Weights of a small GPT-style language model, trained from scratch on English Wikipedia.
Architecture: no biases in attention or MLP, tied embeddings.
MLP neurons of a small language model. Each row is named by its layer, matrix (gate and up: input weights) and neuron, and shows model dimensions 170-340. Each number is 128 + 24 x the weight over its row's rms, rounded and kept within 0 to 255. Numbers have three digits each. A neuron's up and down rows have the sign that makes its largest values positive.
A block is one neuron, or neurons of one layer that tend to fire together. Before each block is what it responds to, as a language model described it from the Wikipedia text at the highest values.

Responds to: Completing a fixed phrase. Last digit of years and ages (under the age of 18, in 1985) and last word of set phrases like at sea, at the time.
L7.gate880:113135115149073137109066165088099093159096117116112146107114127149110126114165107116126105141074142140121078149123112131113111137131153143140124116119112090130093172119123155104136117115096110146129141125112112150167119102136117119128105150110099112149119100141113124144120142106135132126146161136165180103153173151148102153107142144160153143115128104150111114127139128137124110130168094124145149124108117092130124112138107142147123099152118100140106145104123114101122138138122092121148147115129165180099170173181
L7.up880:106139137128128083136127146126157108100087126146141124158157128109134144129138131141152111160133132135119166137103109166124134122112126106084129123155142073140099159157103156153180118110099144127150130138157122118172133106111103132121095144151097124135110110145160133091145098114106155129124104161134137112117154031112117121120093117135112133094151129157158128125133139132131132157102130176125122145116147128124122119118066133136154110135126098169129113148131129112162115126149113181090097128155140127133141133126

Responds to: Year final digits. The last digit of four-digit years in dates like in 1949, December 2009, 1925–1928, plus a few country names ending place entries in tables.
L5.gate267:149144122132114106112109096116073085116115138133076153123133099106150173162142151117151117154113145106149126140146103118096118147119116151111142128149099163109097128145131118117118113172090128098180102106115147159153147128099146124147128208146073096156122160139080122145138116179130128126152132111146093117152157105137097169113093114177117126103157122124118113134103171167098128161129112120147147120121117104080150166138166118128140119137122098131111107148134141119110103151086149146133130085132076154162119203112
L5.up267:102110129131085119113100124084127124140101092177093155132109084121104151148152175149122137143120141117117111116171134155110152102160122186108134081179127092105151143059108108116150133162129126124131111108144149099179109149118122093193176154152132144117137108133123157121136136141162147132141147091113125119114096142089105144066102125093153138147145124114093103114103183134119110113120100141132138164161150126112105164101163117139101123132100120088100140146134145130143081147148086185124121103137111154169176140167
L5.gate289:116106132132119136136120082154134116141112121124098184113114129130116169138157139124138117141095098114126131145171119107091151113145129175108152146156091147152134128102133122125165098124119095117106112116114131137134116091129134108170149115170108111152130113140120101144094158130111152127123174133135131147120113198123120197086140129107107096140160109137124086149089134114085135135123129145095167131128121147137090116119189139113129156134150100152131141143151157094153110140110110122118122155171115130176135134121
L5.up289:162102121153088141137148162151099120121166180132125102140096138162127109119128156135134129145152118078171096134136088130128134123146076118126133170122126158144131158162102144115124115108112139120105144162110138121158143137100093176141129170177086151139124140112094124075125140172102091123045113114143093139102124121133121106098082107113149089124140096122135125178111091127162107126170129133104124089144107144104157131121125140086165143155129091112127134150124131174103111137125110125073165103161058120101157147127
L5.gate366:106125146168104117100127130115090171089175176126127151139083120131127109166167114097141156153117117086166096074135130150149148138119130143143129156154154147148121153159104137130167110124130161140100111089126103163125110128112106117149119100121127123176152156153114103138141121160134133155125115112151146125157126167147147136134145163133171125161149106142061096065129117110126118123134129142121171112124101092094150096074165146134124152117123112176124104111167137099122151165093097116115123116143094161175129119074
L5.up366:111164154154115132105133153094111121147115149128098148136101092120137115120094082137135092175131127125155102114126110151103139148144168146121125143131101168164141127140137153135165114113128128108149144087078177131126147095170150149121126166165132106194114143120101124135119133167112163110140134143133128138093093136159083119129112130153162177122106140178141150100130121163132151096116075140132190125152062173177089149143115155152099128165151138167110113112077114082172118109145140107122145187119129118136087101161
L5.gate583:129128105127143139116113140165138148138101145101134090153114116136099178083121124145143138149123168104145135151133147085122117099121123135119129098068141098158123138091135130159109089113136115119089099130137142136149132104124135140123169131179110138154129132128144126104131177127096115132085151099142135140144130161153148135116087102144131124120151106115109128187114141136152127154149094136131148129125122115124109125130129128131158137146132103128118149136158156154089133120112113140170155120134133137158131165114
L5.up583:148125136138137141113114094118165133121147100143185113154101124141112164116080112178119135154168105126101138132093113150089136125109093124128151143157134129100216149131130096151153108085142119109143123183114150121146148090126142091124111110147125154122129103127129120099142096145139079173097091119131116133146107127152073155101135098090148100125164137123094120146125109075108163111146135120128152151113130141103128161104146100131119124100129130132184152092136094140125127142157079162157117145129142132146097193150
L5.gate694:142131133106137147136102138147132098129160131129113111129093154107101178098090138138128094130151102117118129157142150117126135135138123132094136141117149154176141165149123108162123126126121129103096106117109151161146126104101159141094141177154091078152146148126089157126122111146109112135131128140124104089208148119155142158114086108141113098137140126120097088137099148150091156172153104088148130137099097096118144121131138124142166157109065091161146122173154162113114091151125132131132156119158131120156146132138
L5.up694:140114154132147098119086098156178139193147141134133119110110100113182130089157149122133143170100136128151121144116083157139120160112128150148107096106154128108109081146122095077083115125120109153190141115160124111143130104121141143141153116162103159150114123137122121110125141142137150152174130154109141167097141123132128181113125163104155109120120110146130123153120141133141154132162121132120118152150122092102138134123133173170135131145138095116150104104082153145134110131173101139128186147143120157159118144113
L5.gate723:142164106139104096081151074077092075140143179095107170127115096133102131152091099085135108153143132140128107203117151168142139151110157141117106106105124082150123139135071144137129126118145131119159141136124152132166116097148159093152103103164135141156121119142112157111162133143138123177110138119162149144136111164121127144147128133175140116133128111162128105155156150116104140129136093125126181154134126167112118128134170116118100120123162124145138153114142171109109136143107113125145160117163118112124107148140
L5.up723:135134180140107116109108168146157141092151159139112094141085151145106159100122155153132096143104135142149142119130137127108135101142137125122135135139131157153118161178072142124151166096090128137146117122121112157150116145118116147149146157120122089125133105147104128124126147139114098144127119135131132119180148089104161126140136107144180151148129145151105059115112122126141139139146138101133172110132110183134136139132161135127091110142085136153157198120184125109062106150115162143150097117087109147083090149154
L5.gate931:132079176155115122113157091121115118109137147087157106125144135113126152152117119116141126114136135128168158175146153161145086118134104120152168152128146137195148153119155133118132100098134096171144125121131163158112177122126119152170107123119102097112114137175140122127116121084136125153120161111127093126081122146122147135123123159125128160122110109136136103173109141153119140145194117141131160107127129112150157143137125123082138137089118120141142191126141136093112132097124128159119152129142120105149144117102
L5.up931:127121137091134115105106078104136125175123170085118106136158131131124112136137133127122101094110100126150100167090132136114131138113118155123165156090141131128136148125115136154155129102122118105150121086153121125125155097126142100135125075116083099137090130090150098120105114110135145122137112151123135136078119123146159164131121128127135162121127157180113130135125127174129145100134133119104181134104139102101154123178125151109169134128107125129078195133142140116108120131085171152155113127146101129107111167113
L5.gate1146:143158152133132122102089172095086183129127150159110166124144116124100109098116095071143166152140142157109137112124159152121173129132153129120085120134187131111089161130167120117167093103131128120149132146110114116152113137110106162116121129116124144139122130173143111132158138100120121111160164133186128128126098125139141114105168123147095106149057133113104125128156153122129111115124089166111150174133122105097146104112195135091084127137097132150138147094120145102139153154125148131112118126145111170113135149110
L5.up1146:151161180110102145105118130113159119102120160141152156178092119120116115109092105105117094108126149111110118118139129101146113123133137151177129093112117162129131130103151149127114100128110130160134058144134111161096098145105085110154109130134112107147128106129110135126134131129188150124120172109134096134142166125139128140158174151108108207188099113135113145130121107136143145131117086131086171170135113134123119091124132156120118158125173061134102147129143107143155165138120170151130122121143147159158129141110

Responds to: Year completion digits. Final digit of four-digit years in dates and spans, e.g. 1853, (1779–1844), plus "is" after a biography's "(born …)" parenthesis.
L2.gate98:122094156143136103123144117147135157114203176137157121144101151168138119146135106108108129145150105163144163159115140142133134139116153088144120132113136142154138120150074125095107139145145124133158130149132149158105146104153117165130146121091135102130120157105135124098101151103103121104140128116136159131178171136121139141117183112160173122118132146127079113169110099120120152176101091086114129131132142110101139141145126132169096120136109137186137090153146129116122141157136098126114174151140106148111108117118
L2.up98:156143196151092116091099074140175100156163175095133164131133124147116143146119106144116131141134139168149086120131164099143127099161092103131098090123166118111154135090129106109097159117154098140169147135104149107115131120143131150152148119162129131137134123132123119147115179114133162106166144158100175138167134137136118119085119160113151108176116146091105131150123132146155149143129087107114156130128093129170113153142138157129128090148096146097142110129112188125128106159116110112138137154139118147180135088104
L2.gate185:113172169172116117142129137167093099150123127115115117154099139147117131105171113147110122095102069150110130147136169134148143127151132113090121124127149154169079131124139107143121094129142141157141133122121113134119166135136122150149068076140143160124054146172084130137138147189122160101144127128138112113098134146159140133129138087106129109139133103100073122165100133147130131123123043140127112144158121147088114120117093120111124174132143157143144116108115121097094110134169110178150154144150167107171141087155
L2.up185:170110101091122143142140090105111156116122117138152132135175134172151151128085138083128133152131091130173177118152102106136122121117099109141169108128116170100110167116163132113142116116121143143122124143134108140132134108158149127109158120179110146114141127125113132088131106121133120118188125166139146097104134078122120122081153096125092119078081147133171082158075123122153158130084138103147146150111139081082134139134116135106136207122176132111126104099139088088138122128125128140122116126131121113121138141157
L2.gate192:110121139117141112137116157046132146092157151110156103137151147158128136135117075106133133123148130148131160121099109122116087143081131164151158116137161133112119160204134113101149104141136147112171154143134128113130133101166130153159130146095094111133130182120133103074193118100126104143142121118152119116118183102119142124137165111123184143077142147114129135199112137151100114087101119082137181113148150125129138108108144141150086117158083140177123129134220108141157124153135100142177124132157111113120148133147
L2.up192:123127125145124106127134115091119116153149160113106126163132150135135124158102086124120125125143119124118164107090123137120103129134164149149138129135194141118104170179171101138174110117132097145168141134123152105131167058160133094170143132131117139131122135115144114096152119144146170127160184126143141156088147134109109127135118160126132151091138139113121119162119131142119096115131124095117195117154095138108164132138132158108104102135054112124145153113160159143132121142121092175149101152130156104134141141125
L2.gate255:117175121174146119136124062137119169104142096128133139117129106105131156127117097099132100107146103157142126129090118088106126137076132125135138111127115144139101120159134094101114098131170131136184130155149072143157172129135115104129120122141144129113130169130135173118133119132173130134183121108156145096130142116118131166125117123129108130088153116128114124163136134137087113143075133161169150163114132132152148099146156126119072078161107133172115146197145124113191139132112135119162139135129184100143111125129
L2.up255:112143119146134100133146106165110108167110119107080168124130072108115169091128130092125094137139095134141116154136148101157104105127138145147131093105165152162109141128108094150108149105181128164174113147119098115137155132143106118107150135163146133134104120126166143102122158182141162089160141075121113133096146137155083153123117143118153134130137128133112084147097095131155110118114130111129130148146141129142137102176123143114125152143114150089133184133116116124161105093118158154163146146153138136180122131124
L2.gate313:118138143095140118166148152095086144167126114150138134097104132177126128089157140170126114107115101169096119136125165181127130137160143130113125100098171132148109134118149112137097118110139125159131123107112077145097107140084123145108123075164101142115105143149123113126127188097163139119131135144131121137154149130178150131151105129137161103151125139144097135125119088104097118150115119151118126121136112140114122136125075110112124122113111160144123113134146134112120097099114076088137125159156146076123138139107
L2.up313:142161114112166169100115142082091153107082111128152133137163166126110120082138122148107099098172151074146131110156161154106176176158131129155139111118127133161103098146111084123157150117101167105146159115150100138154128117163158133127131155111121105143163137105109148130143085119134087119124108099140170117190113152157184154099164131144170159131132112146126060128148088142118153131108155127108132134134099107127120139140135102110136167123108116159168125145177129122136127099138104075117127136146136132133118118161
L2.gate991:155131084095117110144127142172092165124132145117133121109131157125108131120164115096164088130144122158158146160113102103130128115131118152138143107122142134122137123170125167138086128112143110142116129157131127138082151064151148149149132113146135122147123165140126098111097104099119106136166175141152125143111133081093149139124103127142154106114121094080126088121128112143127099174123144147118088169097113108113133160082139137105064102114100085156115109123146169120124108142135138073133146132140141110112104115127
L2.up991:125099137115126119134107103089131121084102127122136133144133100112133140100119082141163135162088099140130122137129131147143101127129141119167098073111118123153098067083180133126154120121125142164092114104129125149143135108141138123123142128139160168186103132129098146120148137149103182081184105181095130143124106135133155162089128090112128120123145132135143131163141127172117134092164152111142133157103095099160185164146102154114125122132088133135118125120145115110142160135104114111162094125166114142123134170128
L2.gate1111:134176130115100150140108159137162148126120165125147101131137142148099127117142120117156124110135146164131113168137133119140132132168188139127154131115173156176138115157139142162132133137110086137125148127134102116137135152121145150140149092128121144165152156202134130119134137123152146112155146136160137110131155139128196162104113122098117144119144131132110112151114119127100151167151109126142167113169127101131152133120128162135135142143121126150115138109152137117122114141139143124174142150111119102136187112156
L2.up1111:133082167153108109128111151142136168149131122167143122136103108118106099133118111137120113085120142139159106170145111091153097136096121157148167093147115140147117156096115100095164110121082102125176119140131126138117138093136115089081109153137106138156100116108150112129104172094090121103153109170163142128122124170126122140138126105110130148145112152151106151103068136127129175079149141082132138144172132131163148122109134163130129109139107150128100151135133128079131078117117135095129110189149087116170153149151
L2.gate1170:130122138152110124082122137149159114148158112111176116105134113128142107145167065109152152154150154091158155118116105131104183105133098157122130147117156130101102203123159107141103126114156075090166133167091115144111149144139113151166127101157164138164133146118138124159142130083114168110130158124142124104064135158114096122109123144124109119129121138135128098146081136120131107141145100091171148173167098075124174137128126150184126122131104127106132114099100150165122102108122167145158115152072137122118121103165
L2.up1170:127099130128099138063155116138088134116195086134169124103134149110198122136112108113148136128185120145124176155101128095117156125109164121151136099088166122147136113115175125114145124141121168098114108078150142139096120140132116146106141096113147116107141123156138126121133166106086126140125139094137163072163130141114116111166145141143139139131102147099091117160115088150140156170103128105137131122126135144125126172129137139155147125133153175132099055150141160106086133107130155123180156110143099138102092148138

Responds to: Digit 8 token. The single digit 8 inside numbers, dates, years and table cells, such as 1865, 1987, 38-67820, and score columns.
L2.gate120:100111072116154132149081074078127136134139154130129162093141109161129182104114152128124097093142114147119095136171110125156107110138157109123168123168132157130159145081133101135144145090105115144109140145097151146139155099109104102148147090136170117081124109118159128156109185128129189104149162144135124099167149135137173134126177146106106117112086135087139080143131143157135158119139131142135149100117127110144161131093142146081177147128101164127133087090124112116138123081095082138148122215128072167147122130094
L2.up120:113167150120134095152107130171153133166111137168096102131107119167113126114124108114067127130144146155130129159133143128100104157165142121155143131121139129107116118135116110157139161144103141124091159129117110143138125189137133141118088118163141147126145114100122130055091145158131131116127185156114074119130145093131171120128107119122105135120166141121154110137135123135117180135149122125120102143140130125144148120090130095155148114165097100114088125130118134142104091061163152117133157122160118117105144149131
L2.gate127:110120115150149084144101082100168174125146150118107147148092157151136143160151090165098160155133158131122138119074107090102142138129117126144132123112153148102142132167117109121113112134139144118158146121102117102109136140163168132132135140158143122095136151167108129149158126084091123146100113133177137143108187149121183131146155094145100136136153130143113160137166146156179121148121136088144150094100164093102108137096124136151125107132107099136092108168169133132114094079206061102166139135108104119130162119109
L2.up127:137131108103159078106161156173115093113152154127146129121146101135114132132099032179122140123126064095111143123140149149079135089106130130122120136148166147143150136133150097102149162143137136120128138116168134132161142104173169105112125075136137094121129129144110129113111108123101180144107151147134126133139128129146125139134097146122102162154116122159178137100120087157116103104142137141146175108098124139146135158145143146106115145101136144111150084118146164153153127134138130160138110140092118127145150122142
L2.gate171:151092132084187128148117115144111175108113125145084134059129131111110149163146143109152096129138100110111114142103114133150133141129145088121118146143110153108124147154129109127095111165137139121124158135164169099129131176168151159106131160147168121168109156110112101099143141155078086146146103115109095093124148126093116140137122097135111093085121157122111091145114161158153114157146142126129115116166103099141116077149145133162127135133136171153091087136144110127135151101148140108151167137114154119101120135142
L2.up171:115090152146142131150109122110097126151118102075143134131097161153128129137139124158112155138134103107149084112081094138133114103172165121118108127211138132118158153134186086112175076132143091128135121128137124118166155171121133124163123098146162117125116119091162131126150112144122154138135112117143141138157165116084112123120169120110112118171103146112132162127106116144147122110129126141119118107167087143173122136117140114113127085113096132113124061148153158145106101097130124138149115107171145098124169171124
L2.gate537:097079083095097115148118088128109158177176150152185103127161106143160135146127146104112119118128121151101164143117136104133105113109132132097111129172098134173157093095077109117176119107100145143128126118129146134124104118095125138156125113090129158129120123145124102199170148126157085116092104151141119117094127148155129156150154118114128124126164159065130129100095126123154118157147107170100125091126113163138111140168128107118118113151113137123118118090111098083089133159098123155152148153150104137147116171112
L2.up537:071122133122133122157163118147095094120148180116166160134132142125085143112103141142121071127136153136111070212128119099134121122119139126125117124079140099137110098110139121184144111142144145114125141155100096129161147140106134121162108132154077117142126116123154129097111174056098128130092096147144118106111118159105150172127155130130122122153125103101141152111120152145135112124134099121145129142122152151114121120181143140111126111130130122118100123136131090172096100113150114116140181109189145147137161098136
L2.gate619:090149125124142142136138120105131144123147129124138137126104124111170215072123132134143102150141085096134127124105098095128112137152128143095127132138104123120127131124134089147160124118144175130138191091138124182111108122127144120144146133093116109144100131138132112129137117135088130123146104133118115131131146075143128144102124103077117106060153152129124106133142130117116127136122166122180163088083086164156152100127149103137120120138087143156120100118108110094117127140143114095150118143142174123154137161165
L2.up619:130114116119144116137131114137136109139142166129160118078111110168114094126151146109161132128136180122101125157126140161068116109139145128141092115134128108139140139109109096141100128165152128126104146169094108110125102120134127136104128119184112151085121131128130136149121158060117120116104114124144123105132155120152166133156150098141109104100105150102125136105113092114159122093108105172147125145150189096142105139146139099160127114134153106130104112175125128122155129162129104153128148107141147160096173165154
L2.gate985:106085108104154118095128142162115113146140127140118096173114106117088167106141078135112143179120112148129128152109138144094114118142165144126153105150135129131129112129116175140100158142154173130080174100134107187131161125170125143134109142093161177136130148104130155113164140093100093148147114136138125116145123128137150130129133168098127139109128152105118124151148133117162146108151104105148099088153136128162159108123144142160115103131165159150093140119104089132119150097141113161103116110144115120127103100104
L2.up985:110109114098132128116141122135123121139145140119090191150101124139125114098149113150142097118130134159144134111098103131136157128167134105127116158123085121102104115123163141102114141123120129105158148120160109129125129099116120127147155155150125152138117115104130106172123108150108176097144134154071156193110111108125096130087132119094117114143117138116158178107076157115126127130191113107153145167116109125112189105145161145144145108157131119102136177105098126144147120150099106107085167162135103132123118123144
L2.gate1025:125109160159110110117139098147137118130168120131120129142131142146157131120098135100077115147123118134135104183129108135118142149116117151132128142141116157128150104093152096170154119120152099134148161138093153102124146116163138190139133126143127134133129133122132117145123149118131124127115137163148154129069143119127124129102147145149131158112116142114142142149071165192165139150140091142131148099162118139146138115102131101181097076141105165127107129103166123149084182121099140126135137131132141149135127170108
L2.up1025:093118138118191113100127102143139138125136155160144121095145099137087129123142124113101082077109103139137139106161115147122133139124129170102124147149116145114129125136135103194137124111144135104119153148068120125129093128160125192133135126167085125110107116154126116121101145142097138137093093139092109107125123138185122135135147124113103096147127118111122158123134161165117127100147101161140150101150128156157119100118149101156134121120102119133078101112099101104131154103139096137132123125099131154111137090129
L2.gate1307:157138099167118097143159098120111116113160114175132127109141125160092149124089123130128083089143149073124109072111123133148154162122107109126140125153140160132109080140111127142117099157142176149103164145101131161102135108141106108120141136149120079109144155136154096130127127097138156160119100122165167159124149123122132158118096167177148132146095117139137157098114133125156100157157120148127098163121168070127099139060130168165140152133137134134131158178108126110114171119127101127125154122097157103173136192141
L2.up1307:140148135134119123176138108140176113114153113158155128150102111104135159107142147197119119095112146145120145110142142107141138161167126117142127107112116164147098127111103141117164122156124158120082131122117142112121114135133124107119118131126117126100105141142126092145135157114122168180113120102149113142140176092136135120118153154116117120135109122104117135089151148124131118120153130132121154149117182118130111161066103129147090154166136064142133140146118103126114143119151102125101127104089125163121149153140

Responds to: Decade digit in years. The third digit of a four-digit year (the decade digit) in full dates, as in 18|1|2, 19|0|3, 14|7|9; weakly, middle pieces of split names.
L7.gate946:128113146072156137141142139129103125178107135119141169117136130149138167115114090102110131147149144104163143095157150105124129138109134065156132150109113098102137098151114123138154138157090152152103134148160099181148146125122110120125132142152104152137124118139174149143112122146117105114117143143144108150114185099116165122157144129059137117146160178076123170135125137092094120113104093131131085136097176130119118165139123136108147116089092121159099135108132145118144117158111149182115120126103120121137162100157
L7.up946:119146195142113134113136121126116176136119094099095107175057095177130122129151121143177164086136124077133127135140121123114120118156126139120129145127127127121109164150149120120153117162108145106101094135122117086128148123102140161134136137140092148170139118091168114134127116105125118100114094135125158148159096113112175126121084152127155068085132131136152105151131079094125100116144144099167172140127105134104115153119166111133105149122095104115179109096132165086122124136148127134125121137118123081149127146128

Responds to: Year's first digit. The first digit of a four-digit year, usually after "in", a date or a dash, as in "in 1919", "1827", "31 December 1806".
L5.gate165:129102073126080144108100119116150116082152151120164142115118121075115171152149139101141128142088153101098132119129102135174110139117149100099133106136145105130113129123135114102097093121161113085126123151152114145118169116090102137165117107173096119125157127126150117081144138104142131109146122147137108162138122132122116086065157120134103100136119109145149182150125151104103110089143118111109104192127152135110118115118140137101107132105121134130109154147112118155095122144115143113106127107130145133175108111115
L5.up165:148136160103127094095125119099148142136117156112124111143107135071117150109152135133136116085142098092142135113109097112160102192102102129090162163144138141108160154146149099108146161139124091141108079121104115117153119136107117174159127126097105144139122131085110125123101106067108155127119110115082120154099148147159120170125078150109110118142109136117133171145129122122146094107133155108129083116144147138131070117080134124155137148148128110128081117165113148110178095099110179145133114141107118090128172161111
L5.gate234:139111127150104148145121160103174134110171101117136166102122168104094134103162092135146126122089100153139140077114152080086102120118109137140156135128091113124120120103143131156146097094129135121114130131058098135139124065125122164163110154155153156131161164124160084144114172110100172145139118161138125129144111136117149116124113122145117127119115145080113124125147149123121095131145124108132102101090119121104102078135116120106100112135120098124137140063110074090146089134136111152093128137117100154155145125109
L5.up234:110164085186140144171167153150122182137091095120138136110097144142131138088150077126140168116135105149110114134122097107132095132146112115106133137193090103156132114091126131121119125115134139104129149091093115108152160107119121129157112118133134170083145126168117090165111138133152115109108120144102121115171084145127157156114115131092124082123153127063099162140165096101132123114127160112110148077133098117115151122135123132102148089107133089129106126110110146144166130121128141103134131169155089149119160094159
L5.gate302:156106105064150105111140150139072125142134151107127145119103112137132114154132111127138135114155172106146152097075078148081139127141125118130137084143134146129099158168143157126185147135124142142120143111180122164140155104092118153140151133080118135132156133149148133113162135107109110153094144128161167116123116148153174111158117144163103125143115104134085117125109138144126137160099091085175125084127108142121124123142105161138089122100161117108107189135141163134094077126172100146127167129137136128150150132153
L5.up302:140110117121138147102119178125126107092127105134115128123115111147119150172171131138081102165159141119121153099159142108172188117126152122108102131091160065140087108126138137151140137131136136144120087177151140144169158138120122144113152137110076143139141167123135097097143162173145118122142150170097116124142166090131112136114145076152159137111165127099142143125101201163141088175172114140147087138122083150123116135121116127134128156158113106101119152131095148146131081182148137121073158101121145119082093145128
L5.gate526:097085124137097116126130129131103126114121127169171113151110161093103146138111071096124153122078131139076137078130120146135093151058121108114120143136141140133154120136132059079110121159140138143115109114128146151124172099129120167114076128150103146128119104141121138144128148140109129131151115154127114141101118171150135151145141107131146149153134138101078154124134105127156134122160143125151087192127148118131165091089107088108091111163135116139110107158172155131135185157141104117118128140121127122142145121147
L5.up526:113121089138088121160136108146120143124134116083097160101108143098144124150175108120135121105081138142132121147119108136137108142149103115125073124104172130129137140133138118173118090126108122125154135114108128142129117166141155115152117153156094136080120135108143143182120123144133109095082132140107165136099154167097145142156111098120111121138136103109150163100136120127108148107141142099121115120154106108116134096119078128067141142121151104062172107118138168121144122156104118101096118105125141151124121121118
L5.gate570:158098136089124125131101139155134139066190173172145170133115107107071156163136127147154154125178123112142125126093118155077079121143119165165173142102139158151148113141158165175149108133152131111120153140102129137130129111106150148152148209132118120110145144148105048122136136103111122131138129156148101122122118109099138121134086121144094121151092125078138131156104112162160158150065129150147155117137132123103115109124164135130127137102176133154166156113115118132087153132138148140064128111117102104119078096165
L5.up570:141109125115078145117120147130192176167087147157151097137115135105108093139138135117114130119087147106125164119127144123159142142154141128115110084122123107105129089151125094121101119182098120128140097151093117121132109100104143133162147119094097129122143129096147098106127126118109109088154176132139110123084137122149156155114148098085109130093168129119112139160100087099128123110116181139171133138149152145123128100145112090119159129109108070107107103091157135157110087109123126151156149095115125156113145142132
L5.gate706:145133144143103140127097125057121126120164152131158129161101171186162137159137103111159118131064111136119115140133110083138132161116117154117144111122141162136127078113118135123144151152147112123128117118096161168137164145123105157112122150105113117123123129130109143124114112098156089118114128120121109144139115128134133103110143143117108097151121112097072114153087175116087107075125124144115122142163116142100098120097110093112142090107177113155156122103151120104129074138132084128113114129137148074188084143135
L5.up706:123162164162120152150141131130136060139128154145119133153097121087125135114136135135110134122123138143142151096125131084143137079088105132147174084152167135125130138122128140111139141105158166109095125110104107119123098091142143145123157173102150109135145110122110153132120101152144161096118203104096130140110144114110112096118118143122101085136156122169108176132125122147110088111173126059131097137125119135127153175153103133122112134103121108133118130160080119175155067150154141138154144132131159084128183151129
L5.gate880:149121101144106098093090107143090086136138171136132115158125113090100112135115120148136110161073139077153188036126135090168147154113135091120087135139114141113119152170130101160162116154155111100114154140102129107107101136091148196102132125091111115172136147107126154128153092117131148141138109119158117135137133166156079171121115142148134129104108112131120138098098094174100112084111114130147119144120157078145106135163115145122113117130139132146135146160156143100136146160107121134136137121161137138156123110138
L5.up880:134109140097108118094163140170142133142131134127129131101104115088107154174115123097133159114137169084154111122078118091097137107113125133120142138135150125096133143166126093166152132151119099126135127153138062113145110125129148158114103123128126121092126147090176101118117090103141143097134151159157113107112127113142124152133130128133148145140113114111119125167070119141143119104134109103168127149208143155106141104104166116127163122091132112126116129123106132132141131132089130097137145105163090141131112113091
L5.gate1037:118150152132108100131127141118100117114118104117174105104161114144158096149086121133151146087090160118147103138124134148146106124119150112132103128135121129138148145139140136153179120151145120106132158151065101125155145148077103156140088120170087173146140154107136137131136138125119158125124101162139155121146177078097146148117121136124113178081092189099116097148125142159156105116111122091150069112156154102188135126146129157113135143150140119121083090109108127116139132095119169140139128106095161143135115165127
L5.up1037:105126076139105145119192133131124114153145086146159118140164155119150139090146086158139127114103138129123142120096124100122144131108113119124142080128075155125128139128122104145100133110147139084120133123092117137129121140094153143152157147136143126119143144164159143157139112154140106107116151131116119174098131151125128161136085143123188143126122110123118137125180146142110142094140109145102162092118094086106114139169147117137087143092102119137149099139120117172162192152071116168136166140092110129129114150143